Weights of a small transformer language model: vocabulary 8192.
MLP neurons of a small language model. Each row is named by its layer, matrix (up: input weights; down: output weights) and neuron, and shows model dimensions 112-239. Each number is 128 + 24 x the weight over its row's rms, rounded and kept within 0 to 255. Numbers have three digits each.
After each neuron's rows, "fires on" lists the tokens most often at its 100 highest values on Wikipedia text that the model never trained on.

L3.up6:121117098145157088126163077152165106127129111115154120159110130134109122170118148133158127135168103125132131126134100131119106118120107113118090165125129116149162180142102092111105098092136129115118184133137155106104161101098111106139127159134112114156102125133098108136142142140115151141141145138127112134146148166182159134139126139094101123122116105100126123152128058120123136137138
L3.down6:094130143129127165137117101112084158120144115145131154149104108125149118144112137162089131101129095120139157128161133101140138094121123144142141116119137148104166111132125101127119145133114103124123093120114179124126113082128119129171157128130137151118138148100100150143151145096141124108146162114200137113119119174076088151140057142137124109074105116129139132115154126152105095143125
fires on: " |", "us", " them", "si", "ici"

L13.up803:123095062116145170131140153135127085123157106135086087131121122100109111112146067139091147110138182119160117143085126150136128113172133133076137071129136119138155114100163121122132117157116139116141103090142139115110109162096156109142153094117146184123090146139126138082132124101134097204151128103121112134129118137112145150134095133170175096106146145191102124106160132147099137102115
L13.down803:114171117129113168120118099074148142146127146142119169097146100105118177137131165139162148111125105095117122137137092152118150118090108138143118129106064121108105081183120125131149116154137157105144120142104122123090137131187107139125154092137120100133133138129098132141115151120120131124097112133161110109130150146134090123109137117144111134146097135076128152132120123173149136109093
fires on: ".", "ig"

L3.up663:103117153109119135108109181115110136153119125130117070127102165167087122095083144110150124149115091124098111090093114146137104152138116138127134131139112120123087133155142109119146103141097145137138111156106137138124113134110157123138071127130121110117166108110172125140133144130162101152097103114114133109111141102117191107106145114119104115116108121127147138137103150190138108129092
L3.down663:135105138091113165133122094105135155110134094170142193062144116122127121145129138125121117058084093101138112122132170129109181123108108127149126099139115110142149156129158140093086118159149091119146170175091101156121130151103128104099132182147196123153193131156150133148178127109137129113110122081134146124092151125129094157160142137098120137114162108132096101178116108153156139107094
fires on: " which", "uction", " bel", "ope", "ni"

L12.up341:126138172135145191133079140102120129146136140117130069176114151148154113113151150124140156144153152114119138117097141166089191157151162145109171124153143170174169141129163114110105107106166137115114119153145087127151129125102158154114116152158102112109107100134128104140149151101143121146125114095144134119104090106134190114093118109106148107138178154129196138130120137129113140127133
L12.down341:119143148086131122154143102138159086119114137112138118092149158126139169128124114099113111150113109168117130134131126123134101088135118120110084121177156160127108083133130104201136147087155094131156154163150127158118147140132121119119149127126126123134153151143157114161107126107117146096101125144156114177135146127157135139114121127108091156114078084142166125088115141122110109096143
fires on: ",", " |", " On", " on"

L6.up136:100103130140106103144077147085086129140141130104150149116118143103141103139155079091119160105149085125129136119119161114095122156148184132150102157129160133110112107139146160149134137087120151135093107148151107172139113113119123142098172129137161114128143149106154112096162109151163132092131106155129136120115080126120102141149153159164151103170105171126169116117107171117143107141109
L6.down136:104165107150143152111139129116140136088142142142109115144150119097136092103103119104080183159133106092124131116134173127132129126123137139120102152105131097106133158142143088125141116120119122149140075099070150140099112126126127164105126114147069103118155141160094132100135155126129130082077132114087129119152158134096182131120128135156114126164128175081139147141111110155115144131135
fires on: ",", " in", ";", " –", "\""

L7.up790:125106139114139113143133106165100131102142126149109106136124160131128172125131125114117144108129111120172086111158156120127135115131131131097144162089111148105162109129159124097172141147172151108135151129109153161116100101102173106138087142120130128146106170145072183141131138135143101132135156123109123137129142122151173128145167116107121156126116141137117123086101122183137133109113
L7.down790:114116100147156098129176140130159191107138174124151144139158111147077136147108116093094095141136168133128166133089202170129144133164133103124143135150129147164135118117110113098163130127136131105134140100130124161157135120175091134107155078142134176149129108139117155092142137130126097109170122101128179141134108146121143130094093124114129119074104080122146126135120090144130116127112
fires on: ".", "–", "-"

L7.up45:096117156115130117144137153127120118103112135116141082114124116120126176117174117153165110139149108097167148171148135127126113124128154110086166135126117148105131149142154146178136120106118139126110145126133109137151134159114150096130125120091171077161143119086127121131169118079140133146106143093091123145107135133108163142118093086122164161165095154102130160093089125096180146140111
L7.down45:135125132138107139105108096095107128151145128153087117134146139122149115109152165114116118127121103147130102107167119113167178143149142120162112118150127118143133096124088108115080139083119151139157143152100100143146143108146165121130149123129125108113177110143133132138151135130148088114122039113130126136153115107122116143124126091125161144120142096143114133110078190145151145142116
fires on: " the", " |", "-", "o", "'", "N"

L3.up148:167145143111132103107140144141133157135138117110147133121143134071176101128131112107117121108112129114133101111136123128112131143127136133142144146122115105088121130145128112118160124139180156108121127155116111153127134091124140072088108149119169151098112151138077129121146166142145114121088114108097144168127178120132144152112085153143113110095132119100145092132069099129124089114129
L3.down148:120133134120131134136112106119101108116139149158129108119149089120157113120121113112116123162126165144108135055127128104168114114143091142179174153125123119130121119100137127141115102131125176109134183145170122156134135122118099119120140117110096108138114146123116152203168125120142142141093131119129135178112193121119140120116119134121119140160095137079151125121104127152106111145137
fires on: "-", "–", " out", " over"

L7.up540:051132103126109144092139186154134129121126098156126152118109169144133135150130175152100113149112124131104144134168201141130133145148131141138121130128116144146172123124170113131159146109161125117181125139120135173159138144157125144055145147116132146125162065124089140171146098081147119147114129086157129160132155098123140121127133090124101162123154098096104136127142144131112090129148
L7.down540:132119125123120094145117096105104139158120155137141094152099098116136112086102125126119137149123120158135149139142119124110111113110137124148115112130103165177153126137111138096138088128126083121142138149133161158138111116127093139165123127118161140151106189140207082135121103156127147110116156153125162151141112134143111123186136101160163124143189162149113112124118134147149086095126
fires on: " |", "e", ":", " USA"

L12.up351:104163136113122109137155094161114119142143108122150100123188110127141141104154092099114132100183119131131147125123091142128103117072093107113140134120046158133152181116133132125130108134112157095130130115152139153125147116130092124100123073149112097149129106137117149136128140100113177136112138117173102132118089113070117145136146186109090126149153175096107128148156124146167140160110
L12.down351:115119165124114106099125129154128182115141110134095149150121123159119135135143079145133153137120065105105119144084152093108082141115119087142123103104130167121132097113130140149092136118102107173109146078089145115135127140149121140162158107117146132130119118087156132082131110115122117142102118110103123134136071139169122168112129121159095172153107110160144112084143138093131090142135
fires on: " |"

L3.up888:089165126081157128104179117142158125120155168136095100115106109118145117128145091134113106117091189134125115211119161109147129105167128149091088127158149120110130109102114130136125121163128122154144114137122134115121165097150086133074106138149178114091149121145114121154156158127103120127107099133094160130121150143115134134107112139094125160200132096156172081125117144153087112138130
L3.down888:142101134069171123104129151138161163083082120128126123135189103102161161137149097135160111099141110132138116190133149106141101130147123110154086117130181155110115119109128147077106113135114129168110153108141116099143111122142200101114120132175124122108115134140119076113149118153124147149106201142123179156103090137105150122104086103151109108137130145160131106122086095143116135098145
fires on: " pro", " in", " those", "In", "45", "Des"

L7.up700:088112107102119140159148142185086131154108140146096119175150149134157087179143139114118152133097134091129083134144145169099113125143153141114129141155122136120158103147137136132112132144141130126141140112144156070062139065132103151085123088117131133093108099130109115116125114174144135092145126130095116153146129113153126106121173087127134137141177128113111105100101122126133138086102
L7.down700:140153193130119080163122103136089126139106134106138103121122132117131105136140121122104188078142147094142148143112099119135163094119128140118147139124144142119159164147104163146129139131135119165133131142131142137075115142106108133111161149088128105100090148139125123107136149120140109138130068127129174109139139147153130132155160080138077127074125135082124117130114096093124173086098
fires on: " |", " $", "$", " World"

L12.up475:142129117106118166141101131091113155123120103132145168127123172157158123118088122111126178172117128133119087147117115117143125131119144098082094122159103122094111137146094113121096115114126119090141129126121102178129124155116138147131102161166096107134095116105124125109096099126124060106106139112145094133116124142145131092123109095113120076141161111092146149099160122148121112112113
L12.down475:081196138152190120131118139118135124069152099133112120149073136169120132129123138128150126103138126108125132124154115144107094110110147173119126151114113124140137106110152105139114139133102105120098119152095098099118135116129114121154124150089136127168119123147189079119117137101126170134145158171111127129160114146115127134109127144172115140126087137144129151113109165072140131145114
fires on: " |", " Ra", "|", " 1", " mo", ":"

L7.up699:114124099132141116104075128129134124100118129138128070120153119112126108104123127135119175093128115098143127159187154099128138151137149103117113137092162175136158153087105112117180142113068134128151161078136110115121136164136149143132100146150118114136168104123128108160127132108123172124178147143102173102123172130144155138136167146115147133116122166113127120145093097126110124148120
L7.down699:110104155138148116131079122130163150115144129111142138166134105135110094125106137135114119084129090165097153172162142125157141104111127111077125149115149133146150125092093152137113162114141134132174118105095127118152113108140136055154124110095130123152180126113116089127151147107124141140136128126153114151153122118170105147156112127102129143123136108141153122166115152126135141156122
fires on: " that", " there", " what", " following", " re"

L13.up707:125113163106155137152129086111152110136142155146124085149141149100135139143121104172090131125106095142150109123132192109142163089144126129155164153140096074147118156140112109122096132120165148102128129141158152146104168186064129132119117101138135125052116106154130142099106108122129115130171124110151121161113134121129112148152134101084156107128121105092143107119074113156109147085134
L13.down707:104110113155106212116157123125168129142122110143114173137153153113125095130152163150144128117109111174111110122128155143128096152147113091131096131104131103131141149109107108126116112093117149137083130144139140126119159133117116068127182154087163184118115164170081124114158121118121152141135130152084136135157128137115128099131091157113091135122109163115090086137120134129129119141132
fires on: ".", ",", " |"

L6.up74:119112177158149132130129181118117138119096130082109102140146081147135165140112126107120159148136129120155154112139164091102157140160096144104155121143140129100155157122094185125142106146096139118144133140132150117162132128097099165142141151137149134105141151157151142165128134139147136108119185157120112099147142106139135155110094116117131198140143119101126131047123122121130116126177
L6.down74:105168117057131126142093106122161155121142126126161113138112130078090103145129128150150129106156147148112117133089093148129101126066179128109136100137138147148116089130142110123106096154121104147124135129124093126091117132130150112124118139149136123156151152097122118130145123141124130113118139149135128143110101146105113094172125098093133109158212115154127144153107081137119076116104
fires on: ",", " —", " in", " of", "ri", " |"

L6.up994:125141103156114146164100146148143153140128127134134118172138137122114151142112111087067082123122117115085167145179168155120101130101146138139152089138110141146082170112178141133167126103153117134123112118132164149128107121144134141136113090117089118101118107088114156139118119164127108138145122141107126108128119091151142082135125104100138146154116123122137130126110121104165111128129
L6.down994:131120144143127126094147167107196085152146134129138139110105136102141167119104143122146104104168089177138143117082169151145124117158135145167144154142119104115180166125149144130157126115156131135148173124124148176126130150123131088146115134123109138094112134148170073110116127122101119116152128138156174102157128143128107136168163149156097167136189143125132143109124140080125139144183
fires on: " |", ":", "t", ";", " by"

L13.up71:128115140099125133115123123117111113112126138097102192123120157094123191164175155169159167158106125099153147107121155113129109130124109154106169116146095126172137115147140119123113145140146156100105150122119139124086116149133127124143123132117128130141090104087113126145130114159115140151160142103112192127130132098149110156131125104128148087132161166085128125147124118107104140163155
L13.down71:121139120125098196130115091099095138144110126138085114122065141124091149096083145159124140149113171165088134117077126136115121141102143126128087091113181148126151123129170103114076116097130115118121092151128117159164063070139138137130147147151142147106109131116154150190135135143147138111115138117105122153150168131124104166167112154151123117146124121159069119117120144106152083104138
fires on: " |", " St", "|", " Sm", " is"

L12.up508:125104150114124106096134136132119125100107133086085145145110088130135081081187137134156145160153127110147105095116144091129113148052155118085126116190083117119094143108122176159196097143136112112122136114146127130139148153151093129139101114077181116144148157112098178142134142127122122122163164133084113116134138154112123144163146150134103147181144163125106166069128143125099115146106
L12.down508:133090116115113144125126114131110090099121089120163109114139131097118128125150190124158146116150141114187142155122133151112128127171137142127150143141156099128139155138116098139126194115135124141143180108116124104119183119116130136160160125103112127151100135160129130187181086121162143143111107094107108122141121117122118131153090124101122136142122107147111142110142141151116137100122
fires on: " |", ")", " 4", ","

L3.up728:124105087092103092135123146106119167166124135133131148156125120086133144172120165139119107131144125081169153142082089132126132115104186184119152127142102111145153165096084136110145146171099152126136127138129127105141126187082177111161141116187152143123140153127119127129052132114140132097145148128090138104131128140103119128115172142093136134141172164121114094141117135137116100116107
L3.down728:129132132164112143099153122111173145107132142154141159143120093167125110131124099124152139119115165148119160152112099069193116153135090153142150170143146136127154088112138136153145122112156118133154087089189148131152139141137157150156125127095116110125086155126106129127112145141116128133144093128112128143146119182129103181105147141122194155091137140142099137143154141084111119150160
fires on: "s", "all", "ist", "-", " two", "nd"

L7.up34:114164112140150161152134115105121094099120108123146157162115115103170157142142145151101150117132118112152124132130134120120087118169177128117134110141102103123129134134144153111068150102118147066088096134087107134140124134163142136122154140145093134149122131098116090134131156136149143132129109127173132137136128129124142056151141142074109070132096105118112100107108116114132105120174
L7.down34:119122131094105166068132097109118102110145126102144127119165093093158157162135106114124138131133113140124151159128140133133121112118150144121136155146117161190118128123110146126081137145089109139193155132114092153110162130150112129158131151120109182123097125099108139151104112092134168137149146097162117140133150126158102086111119092112142132090072152175132113140116153125170128116091
fires on: " |", " cm", "tic", "grad", "25", " research"

L6.up1204:119164124173136114093187146102115109077105112120111150153155133082118119135118118108143108142148072100161120176127133102110138135146103123138127110137094116160134082123112159115126153142100134129129112117156123137134138125127120113144135182150118122135124132137161119139122132133147139136118145139132129129144104118150128156103176139112123134138127166131075154089150147134138105132158
L6.down1204:118124100085131181124148122137127117095159123110089122131187103097085130153109118123139126115131132150124101112126135182093121114166112120120111166145093140118144142108171116154102125138148128166143138119078086110108135105172102110112147159129152131132137105140099155136116129140136108112157140139105137128103159133177099111134105122090119133183186161153115152154086173123133132121146
fires on: " |", "x", "tic", " Mus", "do"

L2.up58:177167111115138101142120089126107168140095140145122144154127094127092123149178135117112109119160153161061141131104105139136123121171147137157138138197139120118085116169151127135102134169173126092144112133145140162119117119126087167100203118159126151145134119157125124138146141145118100110113133144123130127116157130106159141144163157108136167136130085141138141113137154139154083123137
L2.down58:123148166165160148093051092146118129127168121126165130086105119116184190177172188113184137102112128134146133106106156118149105139101102098105091078125117111119133142116099119082150095142092158109107142126142133166118116137142102109109169127103133121151122146132112108128138131128133145151131121124122131144121117132088163120125122102140137114106144176106122100119174138121122131128112
fires on: " This", " construction", " These", "att", "form", "ient"

L12.up1141:158155144124158125139129111129096102114112092106148099153161181133142119078118136154096105091098074110139098069114120116120085114083136105075136134113131156166111187129111115108138101135137127140138113138127144118117142174112115103118158117158192130169156115150088134128155122157152131111106116161127141158085108129114123130145150059103138148137094138091125116085088112115136109137101
L12.down1141:154123114124128205105102130127108142062164184143113160088125105131132122141096097110140121165176140153101123104156097123129119143117122135112089125096106116130139103132128129100120121135090129125135133122116141081157094126151087148104178139127159113113092111161140110155110105151113133141121167156127126154145155136126140134133164129115126122112114143088151132079138147114106118109124
fires on: " |", "|", " +", "R"

L13.up849:119112147131130085129167121144151097132170158100135172135112156138136163106126142108122183139145116123147104132179114140086135104115126127100126150091131166147140148129153095129148134159138151118108122140109155155128155133096174126139130141121143103155134110112110079129155123112131151116168151101126126139127089114131128153116129158116127173111119112115100149146125133120161170139120
L13.down849:092160160092103122136109147084138109141090112139123081135121143099126129125080113085156160170132130158083142092133118122091168144130193139132125114132140122144105126121136130136148142138113148160138121138125131143108134118135127125126166118137099087109135146137060160117157089141165090098137102099136186128115139182112089159127121143116139106143100179119156105134152125156115058112176
fires on: " |", " ."

L12.up102:115129106122099172106068137091112115144152150160130114151144137170146113146094128100148084094163108156158102112110186142125140180129161127156112093145109121137139162130094129114118133121123171136117091136157097165187122130107122142171127123137141122130115122138164079179102142126127136096128139156114151141131113133182073133158123151113089189125143109165121117120100095133142159126158
L12.down102:135097125118133098137190148151190115101163087105149103106124137144080107097133119098105125135112118149116151112136142108125103105115100123100143173113112142134162118138179168166125133132072072114189162128143106118107115137123131118134121166150094097084144123117122171099102105099170109135121120091137137128160115087125149151133115105151093155112235149127108151132150149111156120107136
fires on: ",", "ing", " |", " as", " for", " ="

L6.up155:160135141127104123062110121158078133129098121152118127108107110135104132130110131104098108091150145102126137151107119123123080143136071130113118153115152136139138161073092139092141123110159167155116155142152158151151100113078115149160128094153126105147122133127100151120079108143139160112157125110075173079100142126141118129124119139083141097149159110132197108092109108118175125144123
L6.down155:091111124156162175124096148155167158136127200122165139112117114086174120089156108133157137117109125114154135110110109106122150152120119142165163121125126120117125131103178119114116117143151133146161140146103145110140161139189149142152110144114138085165105148138155117139116107163073128120123109111092108130148154152127101120106150119126118092140143110089086133147131164127123120134138
fires on: "s", "-", ")", "l"

L6.up743:133057157161101130120108111110104135123157165112125067145084112152108150081150111146140185141121143129101105152109159124143170111130135129153120111130121126081142169125141149110096102138165149166090129123149143164114117150085144104122143143158106130117098133139126117094158197157128139122138141090134093135096144144108139136152167135147128118163108096124162101090134144097195123131099
L6.down743:144162140093122165145102106134100082124133109103124104141149145111141114087090121147099140086110106083122132143112098158101161095154149081107088169110103099151119143121132159108111113127123115123150107159121109141157109159128122144156117155110152121143112116166138144146102145121145113146099165089128110095106166162139105136086122149150114139140120172078118119160134134142155124067126
fires on: ",", "\""

L12.up1213:105134106182148154117132132123133126125131132143162129149114116118154123129099122163141166142123148119143156139083126112117111123119114120100117149116102144113135139099131076132093114156120130133151129150183123107108135113100104141101103145142112168181161159104132164135113128198151204144143164142132112118095117158071121111116153146158096114103141142154126134147121159127113168076103
L12.down1213:109127135116125137102124121137131096121116078156114137158111128181111135139153118104087140109141139114171117102153161144115140102116118144149116152168159141143125170126140090135112090114119141125156138097145126061145142123096115130134093091123148128113135144173138123168139125103132140172086145095168173134124078139081134107086139127142105155131079097140118172133114109152095125125142
fires on: "=", " San", " c", " trans"

L7.up307:130141144178100124101156132165099131139127083094154115146123150156143114134096130082141139178203153096115113104169099147158163108161125113129176150147155124144151098147120138106147134123096130112135139113125164120102098121092145104104115137133155104087143116098064158143087177123141134125112106078102136141174145139132132143083102137105075098130079150133136143137085086119114132105089
L7.down307:135151141112092134101135107158127114149144134126143123126139079146120106152144150133146111156153130126135124130168118175159092115156118130107165133065155127125135079135118120132118120096126102158127127115204119100147117147061142111102126119101147149160161154126141145120129138113104134133115123132161114149094123156136106132131109144126120169110075130148160080194137109118142100089109
fires on: "s", " some", " children", " members"

L2.up758:121107111140118144122105123130090164117088104104111114120104118084108145121110143146124154117107101133161143103168108122133117119096161139067087149121109140105154174123122161126187122102146161099102152102125166141105118123123158146145093173112081143129164137168089129145135137140146099164117156123108120188166107161125106123161102108173125130138100128103148117087171112124108118120069
L2.down758:140184079085098158111111123096116160131114172119123124123185098127112140115158157147146118105113160137139126091115109121138119111123118132124123183104146157101140120185158143156129156158105139116131097085098149154149123100125122111125080102123146107141127177139132132143101173158143125143072118137114134106100146175153113169146075110133149123148128135167114152082133119136134120162134
fires on: "g", "ky", "ang", "e", " Cam"

L3.up357:109117096115131153108110155096129107136168117094118114142166139081118147133104116129120114104077158139127148119127109108136147113141132101118107154093105164129140121132107135078124103152123138155139167188155174096108118130159124107131095151156156118149125117138106173163115110134137130157122153112145082163191146094076124104154127131086128154171158143138133136100120127122102156080108
L3.down357:135183189133146145120145106120112122159148131144112152131117139144133178117106130160121137129153138146171095137153138102143121129160152146100126152113118148146102133145120125175122094152167161116073147083108086096142115103181093113122123154130105178131076118094084145144139114163167124110111181133127107139126123127144138098136092104154113113125058160088100142130097120110168161101078
fires on: "-", " most", ":", "est", "–"

L13.up1123:153148110169135109105115100149075135136186115142130086158111149132120194150132127174127143110099171174161176148121118142133124166122115120123130151104131141129177107129091157104136123127083108112133123105104161100107161115146111110126097090102168120144128097166087127120129123180163176118129129110089167159155122104094131111159132165118141099149081133147142132118124122137145136111099
L13.down1123:149138158138146097135123153134072108150138140122158117109110177074095141135144135164122125126099091158139144116165128156162077132126118161133144102131135119105102126115111165074121134088107132157119120143147122171119123134119102078087110096066119088133120138131088105051104048159123149134116114113136136176149122149125168121104121118111149148152097121140111146119133112146104152162113
fires on: " p", " |", " P", "4"

L3.up570:144117132117117136142087145093115142127150108112124130135146104108123111111142152153097168117074095131182139136119129106113106137129146144140133106156150129124126107141112094161128133066106134155126107158138114093081137127160150136140131067106148151141158144129129141173127165137140144082096095127111089149150096155126104129136110100136158135131142134095163139112171188087110169131109
L3.down570:133132144142137139088081142128143136142114127125107116114087153102144088149112112179158136111151133185105107094120124106133109125124118142134097139156156149100120139161087120132109105140160172145117099164107151088100109131175147139135164068147082099090150119118112141139150143071113146153148116118107120128155104146122126141127172161149132083108138114153108119139126110147112165115150
fires on: " the", " Mo", "st", " of", "ch", "33"

L12.up469:166143174121134095143103143161128151118158099129104135159096104129132143062151106137125118101152139134156070124112108118126149148130143136098153148119099134139139132117094109111117094122095157147153124115135135119127135121134106089093107084113196147160117160177129114164145142095129127115121131166117146166155124153104120153139120120114116148182092121117137130124144164174123157093104
L12.down469:126138111116121159116084112142123114088116151167157115164150112146137117179125135089140138098124123132133133105128127095111082098155121105133129192119124116086103116144130166139135142183114111131159134096120102136152133116129089123112083149154182123100125136137130175089096106117157140120142113149103107067154102131126102149133128110134111152114082110124130106105152118135130132120119
fires on: " |", " +", "."

L3.up851:159091126141140086118121146135129096143150117134114148114145107136164131116085109152114063106143115144121115131163130045112158117115079122075123125108100099170097130113085141126164130169157172103133093097149092169158159117110158132145117136122139116141145113122153142139140140101184158148127168075144152167110080124109114143116141085134176095157110138136155122111156087078107136142104
L3.down851:111174114107120133113073132097109098121120115164190128120108193139112115135144138129099132180137115129129155145144114168088079154122214111109163110160157140116112112130103102132117132130116083150104168166140166083117119125129110094121119157100121157140146118111121110087133085105124150147149133156124127123126179160139081084106146138130137155103145146114136142137130155162142139126115
fires on: "on", "ing", "nt", "d", "el", "ates"

L12.up497:144134133133120116138138154115151101130103147166131100133140143156147109092113169117153135133129116131143125109168105154135166143133176123091140129149154119137139102141114145134119133125139144114144111146170125123121162123131118108138190149133088139126155112131096089098136107157101122094108123120098075135099073145147120119107161119128161158127132129131138140113127148117113124133102
L12.down497:131092118132083172144107142167123106114113078160165088100122099093129148167111145114144117144140118148112105145151140146123112108141140105128125100144146146145132130155085133150119107136137105123160112120117126096119135124125135129138161106134138144122081165143110123145149163086079096124108089109134123138142139129144108154136111113135109180137133125181140133126145084086141109131140
fires on: "_", "|", " $", "=", "$", "\\"

L6.up1186:156151076142140127135129122129113154138128106100157113080137131117154119126081170116127128106098127109091097143146157107075107176176087084095147110116164143127120110134095122138149140147071141063093121110116126083146107124124129122116142138106110085121124162132066120148153137144166131178110126161148157113140185127137133186118174104105174159119089125130131163163144143128128126127132
L6.down1186:174149093127128148122123162148139140136135106138153128080159136161164118109110145144116123128160135127099132129093121115162132135133114130111141103123148172116149121100096114105098106152099123115121084139141099134114091135140150121166139095107097133118143140108088150085151135156139167184110142091133163151137144174145168130161151124118146136125071143121105126158133122105150098149150
fires on: " there", " There", "There", " following", " It"

L13.up203:157115139153104137174122150109103084123118119130156122136174170164152136147143126218141127138138100147126154148111128117126111143080108134097155126169138116128213073174114151152126130116133117111091116136095139163124152133103104120146114130132109154115121135115182143123150142134145122097129143094147137123160157146084116137093153110138127140104166178132116119081135095119105146138120
L13.down203:106126096117144141142091102137118113085208163126103127084130103126122131158129128067119123093151137125158142141163128099156132120084112115115182139125130121149078116125140117111142161156133101147150129140114104122138119134106100096148155108151137152127113075138151143118146141110119159106140131149092111141127107143143092155141122155113097134095129165116117161163140133172098152141130
fires on: " would", "s", " to", " will"

L7.up1165:126178136107104109108135142138124130099174112109133151190116129138125123112129125109058133115136126151089116113105106095138142109106083157100156121110100099092144112131128148110159118104129148116144131090141146099101136134116154085098139089119114090138135151128098119109159115127186128088139142145088145114147085109130107135121110112092165166165153134108139138119128135129127083136108
L7.down1165:120110109157098111133134114160104139137147161170129118092118122110128118152141134134153085109100120094178100135098116137100117145113161143146136134136103169162106112117142099119123140123122106148115143163135136175145160115099129101121101124126144123103089130121160102164115163145087102143101160130154149124094150134112127120119121131119130075142123174172113100137175081131140131113161
fires on: " |", "all", " /", " to", " and", " This"

L2.up1141:122080121137153114116173138137124096132118151165108126099130143143160123155158170130104155113132120114135115118088112148155104120180115142116112117155100131106118135169147145131134098167121156108156155121131122096144126131122167138122131126123145105078105132082106088140107105136130165145143107133176101093137154176113091141138151178101144140133116155136099122127133147133121092124139
L2.down1141:163167114150136150096090078150099135133150117101179125127122155141114138082149126094135093115145106150137138112125127151115132157159097136114165121138121117118165144092136118124151155140156130123112124135166150117117114146104092147139092076132135122150121095154155143105136146149169115124094167150132154126156122143170144126103143145166129133118117136136138129121123141148159115101126
fires on: " such", "ente", "lu", " old", "rove"

L13.up722:128128134136160082132152148128108118158128105098142130182130166179104138173133125113112134131134115166144091180133139079117092095119137134128134156104149169165130104099131127095116096117128144132120122166101156161136159146121142127084132127131126147145114095123118124095110129121155167132128150143107092109129144111126161115140090126173143112121134140151112119075127138177139130090156
L13.down722:147113106123087168141103121113183142139111140099113114126158121154131137126124191117151135092095137130086140105133165172136164142134142147151144154178148111091134133118114164130143112135098138111118157128133153146084124107126147101152128097154160154138176133176143112126162110147138113147087148111151152108151122142145097145173140093115153100122102127139140107092135132106163111123065
fires on: " |", "|", " Ar", " Ab"

L6.up562:095092103122113093118094130139121135116092146109109166147118131115141082122128142160113118107145110119123158096148116144132142146136133121108137116113101127097083121135156112157151122113125166118162134156105153132150111119118131104128106152157155097144161130164095124093132155136155162122112138102142099145078116136104149114152133136106134106180147113117164142150132131067101129086154
L6.down562:125140128121135130132119118075153119125109067111083160149124088107131125121133116135161183147184130104098149132167081153126193168116157114126114139129099129134099131107119135104084118141113125122135163158127129122147132123126188121121097148117142123112128157137146166086106120145127146130132130119163140127121120162126131150112111154135132139091113103144150113125162119131159148086136
fires on: "on", "n", "isi", "nt", " 0", "g"

L13.up181:105158103137094135129110164104112130117102106117116161154136178144130134173122130087137150153158188120132119125099160109167161160091161109101115131145104129124170132151140167149071146152135105129137118154167114163122121181104126165116116105192119123153120086124151151089134100132084114110118149131082104175100156124144126137114108128118090174122116110159144142114160135158145147130093
L13.down181:142161160108121192099108078141119168129132163100125116110136140144114138140110121166095118126143115120132113151119113160107100052138094142142105099130132155163103101125106131135138103088079146098120140117113091108124116116147157115117143157103125156101127152102132124164147117115146129164183121073093118138129127119077135127122094092131145122138181148122142134114128085096145107126135
fires on: " |", " at", ":"

L2.up1192:147091087125100120125154111134160145109175149108150112105130167132108153115105125107155148152129155117169165130111109095185085082121136131132103107111130101154147146145154133080137161108133126125088130166146131111125129163168105136133100146118085121166129149155115137157121138107130111079139138114142114148155123151122094165138124128115133162085145127141119115129141109126082132171172
L2.down1192:147169132147150148176170124136121143168140108072132126164095102141142132100155114156140156162122089104075134158083131127125150112150112154081103136106119124110148109128130143161139115133145137131159110116144113142185103177137104157153110101130118110161129131122137167155101131140100120140149170160139098133160139136181114137111101119114135137096104168125132113102139111128111156124137
fires on: ":", " ±", "–", "ing", "rit", " Length"